Part of a small language model's weights: width 320.
MLP neurons of a small language model. Each row is named by its layer, matrix (gate and up: input weights) and neuron, and shows model dimensions 16-271. Each number is 500 + 25 x the weight over its row's rms, rounded and kept within 0 to 999. Numbers have three digits each. A neuron's up and down rows have the sign that makes its largest values positive.
After each neuron's rows, "fires after" lists the tokens most often just before its 100 highest values on Wikipedia text that the model never trained on.

L3.gate176:557463500493513527488517524511520466481503475490544484523486484489460540485466504520493529489490516518493497541517543474526513518474506478488487527488499511534501474500463478517482545525542480505462538513458499498476497513493559554483522492514539454466470503490501497481499524520542510508504505536457509489526473496465502496498501478490503479486502520541500550501478472489478483495506562517461535504495512505510526517506454508518510489516473454521511518500476494531460441463521524507502472508546523488464483503465496518520498488513456526492502521499503479480539474503493496529508509473509497528544473532483525481485536504487506542534496504552475518501545496453507512452526486464477498445486475502535532503545530506491511474480491543481475516485519514517520540526500467
L3.up176:493499491491499518538521514498466482511451488478556457497497450482497529491471524523549483480492516500497553512519539469473504516521503463477515482499468553528506496460483485462480523519452509554476485477506524479511483515444566531539462493489490486484478479524525460556470521501514503516477520522469488523540478499504480503524465504496558531489521509498468506471498515474518482484526512496474511509508525471496519527504484507502499508515466500528515517500524525556468476485521470503498494521522505498527500513493513497515483532508443510474531476495481508465525483493531483537499491488489474505503519491493446502464540456515469497507490481500494481471543480476517507478507493434486506513500475490475550494519527482484531487498494520507490512520521509516555525505426467
fires after: " L", " J", "L", " R", " D"

L2.gate663:539479509492502556475462483544503480545492533505500509494496503489528507425483523557506502477522461528534459494542500512519493562489508545536504528494513483452500493455483506495504538521547475504531508492523500507489478455475535503500520491536470488445513505502523511506526526518511505494550536500541541524507509500497506476524512496518467465498511531481447515466463471524509524516488542502516464498548477485523482541500494561527514481495479466480553512501502471526448496501493526479499506518543494525466530520484509477496465463523511489463487514527552511527484472514485485494475480491482480476459497495449561529512532493477492458516499523544519505491515483497514515499499457484493494506516495511522474537542501500497511427530549481519532505511504515502505511514511486
L2.up663:506495529451503488516480482511480489506511482544474549521499521516512501510510479480519513507522442511524501479517503515510466488474557529497441481492481531495493506500527556462528506511482459510457467492505536514493530544504482473517507534498514525504482512554513441495468511531496502509502458481502536535498514517471496495550497495487492504468503456490496525457525532496483451528499518497454457504484481492476488510486497488515473470547502489527526494453543518545495500515490560484498495457489493490522519522548514511504484495488500491507493537513493452495493499502524491476508495478530489499467509516480488478538529486485527507474539525504500520492486510536498499515511446475487502545533489471511511469504509493481466487475512478482498505494447471517485520479502564
fires after: "2", " Total", "|", "1", "ian", "9"

L3.gate160:519456507502513529512478501524486477484527459471505448499500500523479516455477524527542508514516536557497496524536557446474531576504538493495512528483513495535496488481477489487476523546514502482504499500474436524493484506475516522499491463527447453479462542495528513435479506499532508463539523495507516533527482504513528478494497500498531495501537526461462519504503525505419498498546526480505505494525492520503507487490470534502525518497543489492520516511478523551459479519514487481493512497494536543512500505473483533508527455516483532526495472498514483490522501496519487511485517464520501487521483477478534515513496475500526526543503504547449489498510498479535518425494470473461510532481491491486528526525525477507495492502499534518516472498514512505499480529455478
L3.up160:513483497523520509516482502513480504495492468478523497471514474500517516498473548530555475509482538487568513500545512471499464513534500451495526480489462550540517504493484512453493510489500502520460503484496441498527533531479530544518491463544542457477540482532546544477479450461457482516470543487474500539498485488529498489479478498511519502515518476499488516487523508468515497500509513517554545510465503526458517500492471491483508481510521498503494528521500503530520497498484447491492500527538498462476476529487507499518490486538449475504518527514509461455508538448468574489480514512515473505496475510514504529473495494533510481500498438532458471514501542460488495482514480501509505502517487500474517454460488434485511473530499497545496477506515529495524507532469477
fires after: " L", " m", " Mar", " l", " V", " J"

L5.gate763:525528554492517535512488507461499508455465466476501490524495514461511505531478491470502525500497491535513532462458557489486511492510486512528531501513504534523503497498463489481500511530526495498488462486487527487479504507498509527513494524541503458509505500493435491505526482454528498541544490506518516520509480480526517547513512506499523512519512534481489510490489495511452510519478505484483535532518505489511509507476501463488535529552518484510541500482523527480519502514504466549524472465493493521480482491536479495402476507493464489523483466525515499510505504481530554480493535479496483486500452483510483524469499483512502473557530528527495528469473499532506469531487512460497480499456484512508481519511473527518513506529536507502436483480491516452510542536477498
L5.up763:498522464508461517539514526485503479518499475537509507532463502501490505493511522482476521502476526522481517505475522502499512511483525505510490484527480493523507468540489529513459481479479531496435509539493520464529473457504447480491517487520485514478429528468500503505481482487501509539521502537524481514501482511466497471533486491538536454478491494505547491541505503494524514504484467502506530489502542454514507473510554474475483503484480477479478494446507503479515512479488520545542473482487489540511486484517516496519468509521519479517520537476496543492537525483498511553539478501530454528504551491533467494516515474479502471461533506489498504503551498506468536479488479508518499509468488456488485490500499519547538518516506465491497526492499508471425502524570511
fires after: ",", " January", " B", " April", "b"

L7.gate252:465485486516528497512480522521472468483468491500524481502499477479511522444480529539524549481494492520496511496535469512527498479496593513480550517483511472484538495495471504506501516498505484508488500522523449529512467491523530485462505533483510490468528515481492461489468534523475483473561492511526473531498518532554501461518458476563501496518526502496478484499550456501498492494494499469503513531497498469483476487503454521554484528496482476499518493512501499489459459439496478459501520533507524539454505480493476486480484451503503511498498545490510498488524478536513500506509565463502515516498472510492507524480499475469515523551494534505508485495513540511517514453464466503467500517483516497467505530526524499507483476504484546473541533521516502459494472534490515
L7.up252:540458500507513518457504466522498454456499492522511508504491504498518453467518528513505535507463473496514550447511487500519502496559537487524503488456486516513521525503496511537525509521534481542493489508527462531505478479478494482499433527514461510491483533482520485502502498521481487437529486473492501494499521516553504515508481496501501506500507476479516502511514460454488520520483475502540455528538483463515472510529478518553518520446492471493526501498512513521495509477492440480518570528503510530478510508491504511521498491476535521509525558469497492474511481509549497465530541528497464485494468489472523488480461513477481537539531543500494496512515562485502534456497515494511431519554490505484525558553509488477509497524511549506520502527495550494462508504483508
fires after: " |", ":", "|", ".", " \""

L7.gate263:497508501494507492490455499552512487528472501498520511486472514461494526521529508497567522469581504565521510504546487516496529497476493519524486507494496501495520498466439506527489530495527440487517509477496470516481480482518502488520532480534500512540522559538508472520523510530537524515535500497604522508522529486435540484477538508490525470514492492486481503482543474521502505497512531503511512521505467501510461478534508486538497486509486460500517461516489450526506489530506478532550454490469539523479509543484531527496504517476501509568495493494528508493457515508500547551482495480499485513471484489490539529456514515450515477516506547490527513529485509474487490513489493506519488494529459540506488479490531511508475497511502517503482506486494504498453500545493520
L7.up263:470507511475508491493512489452464476479493486502530483512511549521478467500452503490528523489502515500511512504482509468508515478512529493509499500543521523480529519534466486478472529510433482515538460497524510483512492522468521524467486533474488510457493497487502520463487493513558493462463463501510506503517456506501486525520538458490541497525455488479491471504528488480516526534520490497536482511489515485525428487556515505534508536528531499503443506508494518522432491487504453487472489570472500491479492535501530506468488458497508526494459528511500464511484511510520514543516539520500493542490466485526545497487480469495522497494523503461499468520502526496526523495479524485457524528460503542417529468479476493477539471483526466468480504544491521451531480529459492
fires after: ",", "."

L2.gate754:537493482455553496495468495574487501502513524472520449491506472492515513475527533492477515490512498531504494507521517476512508530494540503492485491484479512477476484471470545539511519515533490545506502501491514522500486504500480491482484514513516507472506496521507473487507464514463525509542534498511496525502512532498492479478503501543450505524496529501457470530510470524486521505500503506466517564527478486513515530487467565502505532517503490518510519486491460528484484534511528496465537525494494557505478482511454507512490514521517510494488532496534489451511476503454460500523518500479501432537517496476494533520488524509504453546459522568513521517473540524492465474494495467512491513513502502503489563503543492500483503511524483491479544488491491479456498519489512
L2.up754:498475457490512505525518506541519507487538568499503483479509484508523502529514520469528501482512512514529483518513519497494495506479484526552487508506528556492510495488550504494454504503544463500549569469493448533532470436500506525490509493503518518524498495537524482529490474482443512443475485517472480479484487502523447465469493494503477501505470483515484504462520502500536494513470514497503535485468494472440519513493552493499491524485444530479518476504468497477552508478455495503458462526503470489500468543465503458544480447474500514499494500503489492461507529528494484543475557475503466524507473503465514524526494543507488482471508482525509502538502509518501525493490495505542504545547507522500503485457505471533526513520485539528510516509502521494479520475490522
fires after: " |", ".\n\n", "\n\n", "|", " |\n\n"

L3.gate137:533463503488500523519478504522536452471508503473556479498521498487473522507464511539509469507481558541490500555527522487479455516516529489501480495449504504444508479493467511498506554537518521475474514538502482479488500501527533500482522503495514490478502479508476480469502492467485500549529474476465517523486517534485461463547506484483468495517561501467500517516473516506495553517487517497505493526506475509546538543525473521492506501515500501527523524467513488564458493515520504494476517514524516519478486490460435525443492471521461508518557501523499513487466491479445478482515522490506545476538493459482486532473511475497512493523493518545499500514530511502516507493482420493476506490487528519527543477536482485523487499527527468485473521494517555477501487473502475
L3.up137:509515517468512523504491505525498460481502517461531510515479506519507517464449523523539457511511548472492513525508521498524481533432505505498511497488483466525493462501486482472529495515443484467500438500520501486505528455517566476449544510490511512507494468516480507492532463431512462495533487477455503498461472504493462484514497458504495500485511507496479461516472495488509508490492516485461471511473480509522468469498498516479530460531496507458495524550525565471524519485471514478478494493499477517524508513479509513511477493494473505495511486474550446471511477496469513535525513486526530533457514462514483473512513492504521503509479534510504467505520525467518514512493483459467501513513511523464539494473507540518479558512481486545485485495531512511530478488456486
fires after: " D", " L", " |", " l", "L", " B"

L2.gate563:533467502477511475467482518532483488489493516493506512491494511491527506493506516518480498507546477530501452512532487496531504533514544530501504508495501537476509509493455520540467532552489453496488508499514455496469479492511498489488476515492518497450525514508485526453491524524485480460601529463515475468501511559510524508485505510517458462471516517510503474529517469528462505487501495484509489526525496450523471515503490569542526524517503486510522523515521472497449471513501530479505519494511531552488473482488484506458437494507529505501501522480499463477496500484501487504510541498488502454514543519501505542462488530498524498536434545525513489536497525500515499480500431494515483483511489506513487532518533478506509503524480466466540545523494537466483478536508508
L2.up563:507520490438538528483497461502549509498524453522510509484466482519509487511536519505528455454531479510503461484505493511522507488482521484443484474520479489494527503480512520466467550496476496506487499500524481472503497513514477504543511497502517505510524507466507470497545504529514510474522517473502484525506487505480493535457501479510481494457464470505504478502491503518521478565521519539525512532460468492517471529552484527498559535493483519508474476543519489507518513533504493464510511482553503488502481474510494540525440468489523481540525506456513448481496460477452501476509508502520485474528494457527531488468468534472471500517465506516511464522459544541498508505493483462499480507529490537510516519488534504487481577493507547518503546466511495524509543486483535
fires after: " |", " |\n\n", ".\n\n", "|", "\n\n", "-"

L2.gate54:514576485511512553485516508521509491530493532528492508490511481464517470482522470513477525511488511493497508507489514461543507506459507524507486527474483481485511534480511489546477523523523513550500489487520462532495459501534480554482517497517472506496454518461502516471533519525516484470530506531555543525490498516507524504452504500518501468515516476527528459480461517522449473503503476496461486507552499492506499535481484542519503498521542476496539535522519518470476498480503515483525506524522562501479537508517529514508463534505500514488502506458531512469486480483502504460518494512472467516514474452513531524470497472518498500564534527522519514477526519444483553492502488481480478454499541459534529525471501528494528470525526482475500555444499504470494508500529477
L2.up54:499494488524494509472470491525515485532471529514504505526484498513494504479503529428508447483516513500555513514465492520503503495478493478506477517512516526495491527518493516454481483476486458471468499482478547463552477512556494515510536561510501513477515498509506504541516494478495490484541489471531472475478495469465490516492520534480478474482454508490465493526459516481516501529480510551477523499468522527520506524501497524528484504554481571503510497479505528510492532531522474537520506464495517489526522515482511464526483488528507505560462528513528504537496492515529497522478515475499497508527502492455529442494506480490467518469494463476473510507509530496519515485551466489541502520508506484498524495470489478483550499502484455526533492497509491479515496496510518
fires after: "2"

L5.gate491:522490506516557539496505473494498516491528501498528501476529512495518520510455563510537486482526478486496465498507492486523508516497520503490543549456533478504473509474489511492474509493496454529489459522502473537483469488497489512504470524535493445488527490518497477479501515512481507512553478511465481501496514514507510514499531482530454489463511500513479469505517487500436529489538502503491510503534471498502506497520491539546508482490523514470545496503522488536446478525510505465500514521503501517476471475488472504461492481546507531518473505490542504478513492504525499492501582493487518481501471457453549532460497486462532480576497514516527466542468531490522524446494432513479496512517506497499482545562525456508499508479490515496516532506522541464493487485477484
L5.up491:523450464538515494473523483478474520465499509499512542535514513490528473488480540503520506490455467468502501493510511533469513487478500501513484540519524489470512454524507527500521483455512486492488521526481456513493455504522459498513528544522484489499447536508521548503497521502571475529536528457529503504516460513487515517499495470495482486477478457490523467480482538509512546540528510481505540502545508486464510497507496516508495472454462495506485508546457531506555516503520508502471516521484510458505487500506478524519503491518487512525515492490496522500486491527534537550497525530504467449488483501468548519485498487535506501538489511498478491537469537485504560489487484535504503538552506488521505496547506508472520498518515521509493511506495525492495453528499539
fires after: " |", " P", "|", " Women"

L5.gate190:528477505499518514487476504537514491531466520488563519495498495448538489510508566521477476481509527525511520528494503457494494483520527501525532533491545492490501501488458534513508499543523453478457529479496466505497446495482526494491504465527551463474562515456480493462477516511495522516509528478535526534454507513512507486530477499535480522478525502521483514488500533532508486526554533531493497523495489508509471547500476541500531497544540480501551516491494502525531453552492526507518505506521529523499472527511481480423488473541503479549530498499496486505520471478523447504456521488483488471483506486507515511459496473531488513540447543525496492492511492480554484514498474480513571459507501481500519504504506529469479508496523469463514536475512488507522532497477511
L5.up190:483495502492519487496468484501519498541471450483515501462494494506485485539494484497483521514503510492491524510508483450487517527462483499501504460479540503476494505543462544503501532485477486486453522490513518466551508492508483504478432434523538478460500478496473458468502514504507494504466507487533475497504520551463525495519535517527511488493511516515517482479503477550511488509496515507471499515494501522501496511488491483492470510533479512483495498496440498511504497502491531537477464447471511488442503496539496512526524521477526478551494501498462488523520526442518522467480478513476509512509488485567491514482462447520520476465484514533524496555491474469429533529503483504492526494485504498512494497512518504472494477514479500470502541455504490480510537466572499
fires after: " |", "1", "2", "4", ";"

L7.gate605:489508496545491529491473503476474525519477520466549479514474517503552514514474489513540518472536479521533526477525509500493539490525469507516495524552473477478553477518499497521503481461476483514508485501501532461509500452510503516492525498541472469516525534477504512493511507493530546526488480485508455516487494494493500441475530483490517505539471520478514525505510497536503509499516488492481563502495499451528461457556494498503493531514536498463502476526506503539493495500491472507492483483488513490491479459541524495474454492517502504517508498445517478513517487517456487538510457495445469482486532480497502511435513528489531441543504521468533488495514521488526516478498510529495498510513476517463516486522508495486461551501528543501503483525519515480481451532470499
L7.up605:518509490508507545526507512473562496536467503495563494500495520473530486477479460486514524454497508472466499501498524528501557468503524515480485482489437492501524525510502534509523462504437499508516563531463527451460535484442461554486499487473497524509514535502527514510491480474485482522480527501487494495491507496461470515464510517464544501457504537519464494503497519535469517490492466457511495506528536491464535505491445482495493498514489486524477514515503491502535446496486491512484492535498456517531515515452503487489512497511491512500540481503517511487519482514491515569487479478479477526511492533483558490495515497512486480468518476492472489530535552507526532492509518516508535497457482517499540494466524474501499505532478541500498453497501527502462509513522514
fires after: ",", ".", " that", ":"

L7.gate281:480492516522504511529478490518471514509465513509509484483498489478494502512485531537506482496496527512492535511575517460482469542490504538477514510517507526492474505485497501533529518485491465450507508491519485495489504492531532517510546487476501500480498582512479476514500463460473526516519499460527513527475496511508522483455516542536455511478522486530437513536484478508473512489490498445506557508498505479450504487476560513506489512528540481460498503498524462479506493514490564462502492517521500521491536507486466513443551459519478486524489475458523488530520499503477489516454528478494472493502562468485504543503504490485523460507511539524540515488528485463480489496496492497444526512499492511487478492511504501448480462526494503533527545518485523501452477493478521
L7.up281:513516510490496495482495498513480539522488569527498492479479459509522542475500523517467501474465540510494502526513494476497544498486497486526476511506469525493548517518530487504568507517508450474513502482510497530505498473556499500545523444533487490450494484511495508493477525488541495483537487482516509466492535530483514526489501537520475518483517455499469501538482515483473485455513502467483533505502529519493482486511550525478538470543467494516527481479483482502520510482496567496481492439449501532507536504504483501462512459496468485466506475495516496509484518512470505510452485473512509518476526487470514537498506491513461463482476496504488549478500466464489454507463504569521522474486542508542514518513498489478502476487467420524525517456481491485504483449503486
fires after: " |", " ", "\n", " %", "(s"

L3.gate194:550509494448533538566504547508495503475492522490494543519491496478533463482458510460465455486507507539489524505504534461523515509507540507523502508480519505476469489513479502516473503543502486487496480491516413474455485496474515462472532532484489490467475524486475475467512428515502480479554499492465521500449476516452506498490552452515471482461531510517459500518469484507488500489477554527452494519508501480502495526491490493533500489518543481516562486509476508542526492493518524528530478466492478555492485476506499494466510483489472464487516496477527524484490498481502494476506526461487508525523524436492507540462510464507522498546446507499497487499512506466492458459512466492468515527475480510515482488532502494475492512504490480508481518454477515501488538524509475
L3.up194:509542526478507520511461492508536489496480539473537506539479514516494482461523480502467484482484475495478523469516488513531487504468505516492471488487457521467537491476497507491547537476509549495510514512518485480528516528490526518431529522514489510495493523481542504478552523516484511469501488540499535518514492546531522470515477460541508494472520494524520468518467522511488449522482487500495478536508487485524488468500504500475513539518471511525505494503494494519535556446519508520522492518460495491450490499503514459474536506492532473481502460461514528554534499509512497456497462523476506514496521511517476545513484493531484464483543483503482460449548483495487525495462456519542495507506506491525508484493500557518475491475489531462534503486482473499514491527486501
fires after: ".S", " B", " U", " N", "B", "d"

L5.gate752:541507518508478492504496497504452511480478496451507511504477480440478482488477516510483494508486492534524538482475491488486489521506572491486447533461510531503487522497506497481490512534530495504475517512510460530477496484466491471463541527535505523464486463472484494439522490529534487490557505506476498520490532539475476498515501481531446490505489464517506511539509519474477494501505565491492466530536524467505515495463524519543528545547504489487516510520488494538493489495534489481498511481504513498496493478511506522435505511506455458512509459492526486456481484487467519476492523458543510483540531472459532527463527490517519459532489534521487501483480534483519468469551514527498489531484482479524496482527509480483525484535507488463473519423500502487489492529512493
L5.up752:495510507515446430507512497509459503494461536473503539463472484499483481507509499471489516519491505511525540470532534499519503532498524485504449507488516527473482547522486502505472523497568558484446550514539519521511522495494475460462499486533488524507481474502461521483479497527505475508464498543497483522511485537484505500511493509526451477476467496464505499493508495493490431441510508517499524505526525505543496501524519468471496491523485518477494465490517504504539517465489490507513541464516516524498508511515490507505510528478454507494519469489515512521499534509535479488480500526502511452541536486444481501432482487549499470495494486502493517483531487521447524490506537531526472528434486490459503486542476459518494506512482529513506454464463471474452474513519514
fires after: " L", " R", "B", "-L", "L", " B"

L8.gate311:493478534506526510512485520552490506464514515488585480519476501525485510506507530494486501463492461510519511515533460492511494504517535509499520520516493498456510504508481508538497480510539485497517525493495458526492423486448533487480509501513494501461500510510480468471497509505493510466513512522534487477469479487558527436535529501523491487500508499516462493513526479512459509486490553519531479518512495440476495547494519514501486532507482542472532467502526497532494478497476470501519501572535510531442517529525461528485485485488533506467486528481515495460493498485476474472511577497500509510514502511489510517465474548509508511503513520520501467473483517509505541494477439502514466502503514500491486581475517496502493497551503507479510523538508502468494478524496493
L8.up311:497498501475499499516490521530492529454510544492562501520512483534485496518494529515540485470459444525542495479474466495531497499474490501511496457530509526476487481516475478523544497515500461512498518458513463537477469467525504508526482477505492543489491510482498476463530486505507494444513504472484483459479494504541494440522513493503478497513491477508466500510513483481495483466507531511499489494542542500489518522519517507499562490524491511490521473547518489543505505531525507532516489491492476490530497547527460533496505462491546508491489520467505488473470424492471508474538527514509493486488461484479513495471484571468510525492523538496524482505490507453525520529498483537506461494547503494530514539489539501481524488520444495492534512490501545530528471504481496
fires after: " |", "|", " Turn", " Apps", " Goals", "In"

L10.gate153:563469541536494508515512445484456484452510495498485512508523486511505498518508541464483493496528486541468540483488479457515470528507470530495530503444494529465455485490483442518456493498517497478515496524496492479471495520433520487498494504495493507502451487513515471490505482511515513530552505461487476490473500500479493510488503469524510542505470537508503461476501482471482479496520543532536463532518464505508473499445518527521527529483495450485517490510466515543493539533517471488497503475489542492494520514502486483467488482535519483478507516506527506479464524497554462513509551463483516459480542481508516530515485470482514552533539509506470501493510470460509490458527526458496501551521512479540480519504519499495545472537481472548459498499523494498478502530487485
L10.up153:520507483503507510478460535499462497492504501498499473456482479527491499519512455460499482523519503524494508509507518514474522502499492504500501550508519531498486535536479522470484543503513516524570506487535509496483508506521476439470513505474460463506555496477504484472476463492510483454512480454513529529506474516474521484498523510531520503461506477512470503444484503466476516518498476499496487486498526540479480494473513477499513503442506514523507512492548516526500517524517499506506521480474472496509532492510479483442552501486527523528492489512477470521463528513485545456500527516516491480495521470480496502454477492516496493530469509475497447528531413511487514497485463523507499469517482467467481489553507514553490508464478476508493507477500514439432474481512504
fires after: " b", " H", " B", " o", "B", " br"

L10.gate785:535503516520532532516514500506472506502531487434558503533496502519498477475479539461521504532497534530480508496492479469487535481493520495561478488479527475426456485546511513509520478506503519475471505502498482489468453466506500502497519481505513502456510453455481504515496496499467543550523530493499491487443521505512469481526523511538501523494456501527488504506496510485440500481492514485509520525494537510502489486501517515477523482524486482521520494483483517527539544511515556533476464515468524489525544459482491488461453465544465458486488476500504471480509465517478467467543511542514465500493493506452539516461496482485539514556527513540506500483502495526484508473530511510511514499507496481483499522468510491474476461514489517518510529483498479525471489520513483
L10.up785:501514485490501484513485502486511485474507456478515472479468510521477480489504469466505438462496530499480504485494498495540519518481472485497496499471501521484506483489504471532478530501486511518500517537505496506502576539504470473488548502501519482510476448460502481461461490534528467475540526503521515470473512468473460489515530484520442533512537492513469489495512554515493536513539476502461447515484506544525518519518476528498513501502526487517508502533505517542497525513491487476469527490502472495513479481517471524477489493483481512516499499490470473523544497499498463465511551489535478471509515498484469526510513497499508534522463562519471511488482490522498478524488477501498546451473493483538457488512537481572474489504489480508497504466511489449506501508470475
fires after: " B", " b", " ra"

L2.gate649:505524498509530520454518459531497472520482472467492518501470490478527477508504482492514468526497479516530500553491507502457507527478496519504501506464450509452430504475509496514509522511499484490468483494499496508507436421504529477496512501472502497480468516511504455466527508509470506475528486505522503521494517527470496486479488502557478457482464490490441505483502485525517499517531526541526492503518475481515529534460483487532497474544508488510519499500508462528495512521525526507501473486504519496501498478515479527541477508518522513458468494504518467541498500487493491468501498501510516492531507475493548517509538512507477496548493535552529508501494526485497492501554451481527502486479472479548481529504540522480516478500519529500518556507506517508508530511499489
L2.up649:470478476470456487518485523498532539484496502461489474513498497516512506488502517468492456503518509489435484458505500459489525516471512508487517486453529509511531451526493502513457475491517476474484475482491479547487551516500521527503488474513479462495484465472454466524538520479500462529473501487540500495543539494477493504538511480508491512534523513507497469500485493496492466465473521532493539467504502509473490475498467525496486518544513497505511553490547517475490506511569480529584522470465497539491490501470523453438460483499507545567515486489504510478493465494505483490506481482477473488524505531503512453515500478502473537509484498467491465465484479461501474488466508487489488483495519501487521509483459450525500494536529483544517497483509481470494487505487501
fires after: "2"

L3.gate459:508498527484508502529538512523489447501482543515507474499505515489543503502508490471485482491515488496495503499493499475554534537513502548525526522517530511487457529503479510508529515491527488509502442473507515516484484507490534509507524532481444484476493535505488500524471503474508494470531498500516501508467495528565506481488498496507478514463476498522464473485489495478486498533506476497500503487548473509497444543522511528531528491499517528444513500526506532575509521493468537536500528486457475520501512500508511469496493504524492495478484463467513496515519486498482520507556544461427535498490469486483523511475480485498519530522482506485449493502491504493523498483565496411493479553529502474521482469513500529469515509451517498507488449514498490501477478539530496
L3.up459:538494493511507476511477501466544521467521502543482527482530547473519511477489513487495513516529529489405512529438510514470493486508499493497457526460536518522493554516509534506485528523490482484500502520507471497471499526502503467473509524503518518514517448479499495481568521486478485504495446470493505510439507518503472490511558454509482524485542520521476459523443506482496460491490476517485505510523478503489511522477516495502517518503478480523502516525510484509510482502496520509514498474523460489533486499480493453461523479506465468463490472482527525485507534542474509510454539479489488493525495482501489545488491463550492548509449515497494503484477454508444495501510496527530503504477474503530548486518454472536466496492490512486533497478517517471508469520508483
fires after: "B", " B", " D", " T", " P", " b"

L8.gate688:493515514516490543493478528522492511495520478483519475473474513482502482519529531516540505484552480532515473516516499511537496531530521505499498514523513514473514520511479485516490446478525505465478480445524509518479484512506510506550509445542496468551528521524494482564502530521515501573517478472565516495474541541521507493468537511516513503562505514477502466497518501526523525521518509461506528505482471474503504480484485473499517522513496541460521442486503485512517473538478478490505475492504491513469515476505497533440509486514484478467474500496502550478515520496503543531508508467493463521490503473492479522462519502499508482550542528549533506514472512485489517513501493511534457498507480515528495539520516509517448488479528531534488529539490526508511512520474451
L8.up688:480473481533468506538488508460472521502535551494531475504456488554476504484475503482520517546471507526499469504466520537442491502521495514501505461523473540481515530460494529488455479487498509508519505494465497515484523493548495525513520524494520525523442513515492508525481492493521521539503477495544496500473500497473490520470509446491520511536471495515525481498524490509512499478482505490506511508506532529518528483470526475499498495451465498477455476498523506500490503470523508490486487493535502438515493525464561502477482522456473504490493540533490518527530507484524502551466508507472461533465518484521534489530494527515452510421537520473482504479497542471536526488507578490517465505534474514516504487501536506525514484519493522538501502501463494487494470515507504
fires after: ",", " "

L9.gate394:533477490490493530495434482532485551545492537508553534477495465498493523530491494513521495473531502524493498518511511497443576541475490516514497495438472497485505517514533470524528493506539502516489442458503546514500484496521522468512522465508528529521520479529490481506496474490525522512528487492533565496514529535478485526479508496512510498471479491520513528542476506493491482514526512497484511530523466475473518551499498504506489471533535520502515486529533532492490510511510527526473501462487473521492511463475443501512481526518543509509494461513503516498515493511502468481490492479507492494475495505458498527476535481472467431507514508519479508514482491500513418485532495547532477499508511473527546473516483495488445472540532536505510537498495500476474501502478447
L9.up394:486523481506497491466491473528468494552528519520544512501502479536519516469496512534472501511455492472482507501503478502468488492500494479529498510524494520475501498474517521516511488532460486516460521493491512484547514463524527529511554530471481533469463516500464524499481522507529462540512500510554554485475508509500478506481502483491541444503498503490532537516511495505530527477495492543512464490538472495497495491525519490496562485462510472517458501502529469524479469507491496486490540502516532535507508528496523474498492515487483526502530472507496513528514500516495425505447486566437483515478530468501476477504503482448501453445497519478500520514491523509513438528477544520490513512570464540449513489490496465516509512492491533530531503507498491493481489553464475
fires after: ",", ".", " that"

L9.gate465:541493496513506500484479466498523473493481507499539490509497515514491504547470505439520494478534508493465529550516525502507518481508530524552485500494510517475538469521532467468521514528475474482527552487465446498504513497474516492494522479497481510487505526480503513464540489491480504484511539482550481502516506541471477432499526492529489510486515568516512433540477520490466484547528533474512515545488522485510487488492509465518537428489509508481515518520480459493537504485481506484495472508453489496501509417456479519463486468484492491500470466489528504509494478464525493512481502475462467495534513442527514522519458496530521482500475512512481521479524509518532520494529504498504448489513504473485510524548526495473506505514471495488504555471492500516516541505481536
L9.up465:528524491483549464495511486505479502490448520455503515536512501494487502512510519494479502549498477505504482512485515499520523515482493465518519493488481510476543501511496504460535550492519534544535530486526534458504504450489475511506491464555498498493543537491492488512494502469514490496498498518517486481481543551460544525513473502517479500481488489517472456513476523521505508509466452510532488509527504506481557477518477480474513467458463486466574492517544439537531488514491510528500488514519488508473491505467505477463524488450492519512505456516486486516505514512539491478545501476479484480513502485477491531453461476490512468480498527511468528490498456491521470549476499505488483491530502521473502499448484531506475473446532472493529508489496498510511527466517494
fires after: " |", " at", "1", " the", " O", " "

L12.gate210:494501526508492493508478520495550492491506483477511487505521572475548462470514511498515544514490511484488503545464456517497550452516498563536479508527515517533536516504503509499527469521503505449489524492516457460528495488532482462516489443496488473480507531527494474520502498493541519482496529474475504479481530512499523500469494491513530474511462500489509514467508513541480521536498478447497493481496510498537479453501530503496519489465472514540509535538491510500531512467559516496491529520442491518508529494450492515476518472512512496508522460526508529522463511458518479525482466497493497531529508504495531503505507486511458537536514512476454501488492496481482509552513469515547516523438480477555510500513499536524538476487507495472509450518486520480515519515516505
L12.up210:460489510491513505528529535487500487491494541495531497509503503508488435474534530512448478467468532495531496517492545487505508497512513462513521516518506510504543501575473560524544507495497518535486508515522456475530485502498499471503499446522498523496490543460515490529473509527483508465469506538503479577500565507487537512510487538456546499502516486552504477529500492494509477492466506517537529493556542464473520463532529534521536522490551526484493492489494474518533459522510483508518518516504500521494530496481444500478507497494453479508512493492469502505489519470510524531513540534477467523521514472504523499488483495531532449493472493478487468504486511490514471492488504501526481472496500481495490461483468560480529537477516497484543545501498558469460516480516516
fires after: " |", "-", ";", " N", " "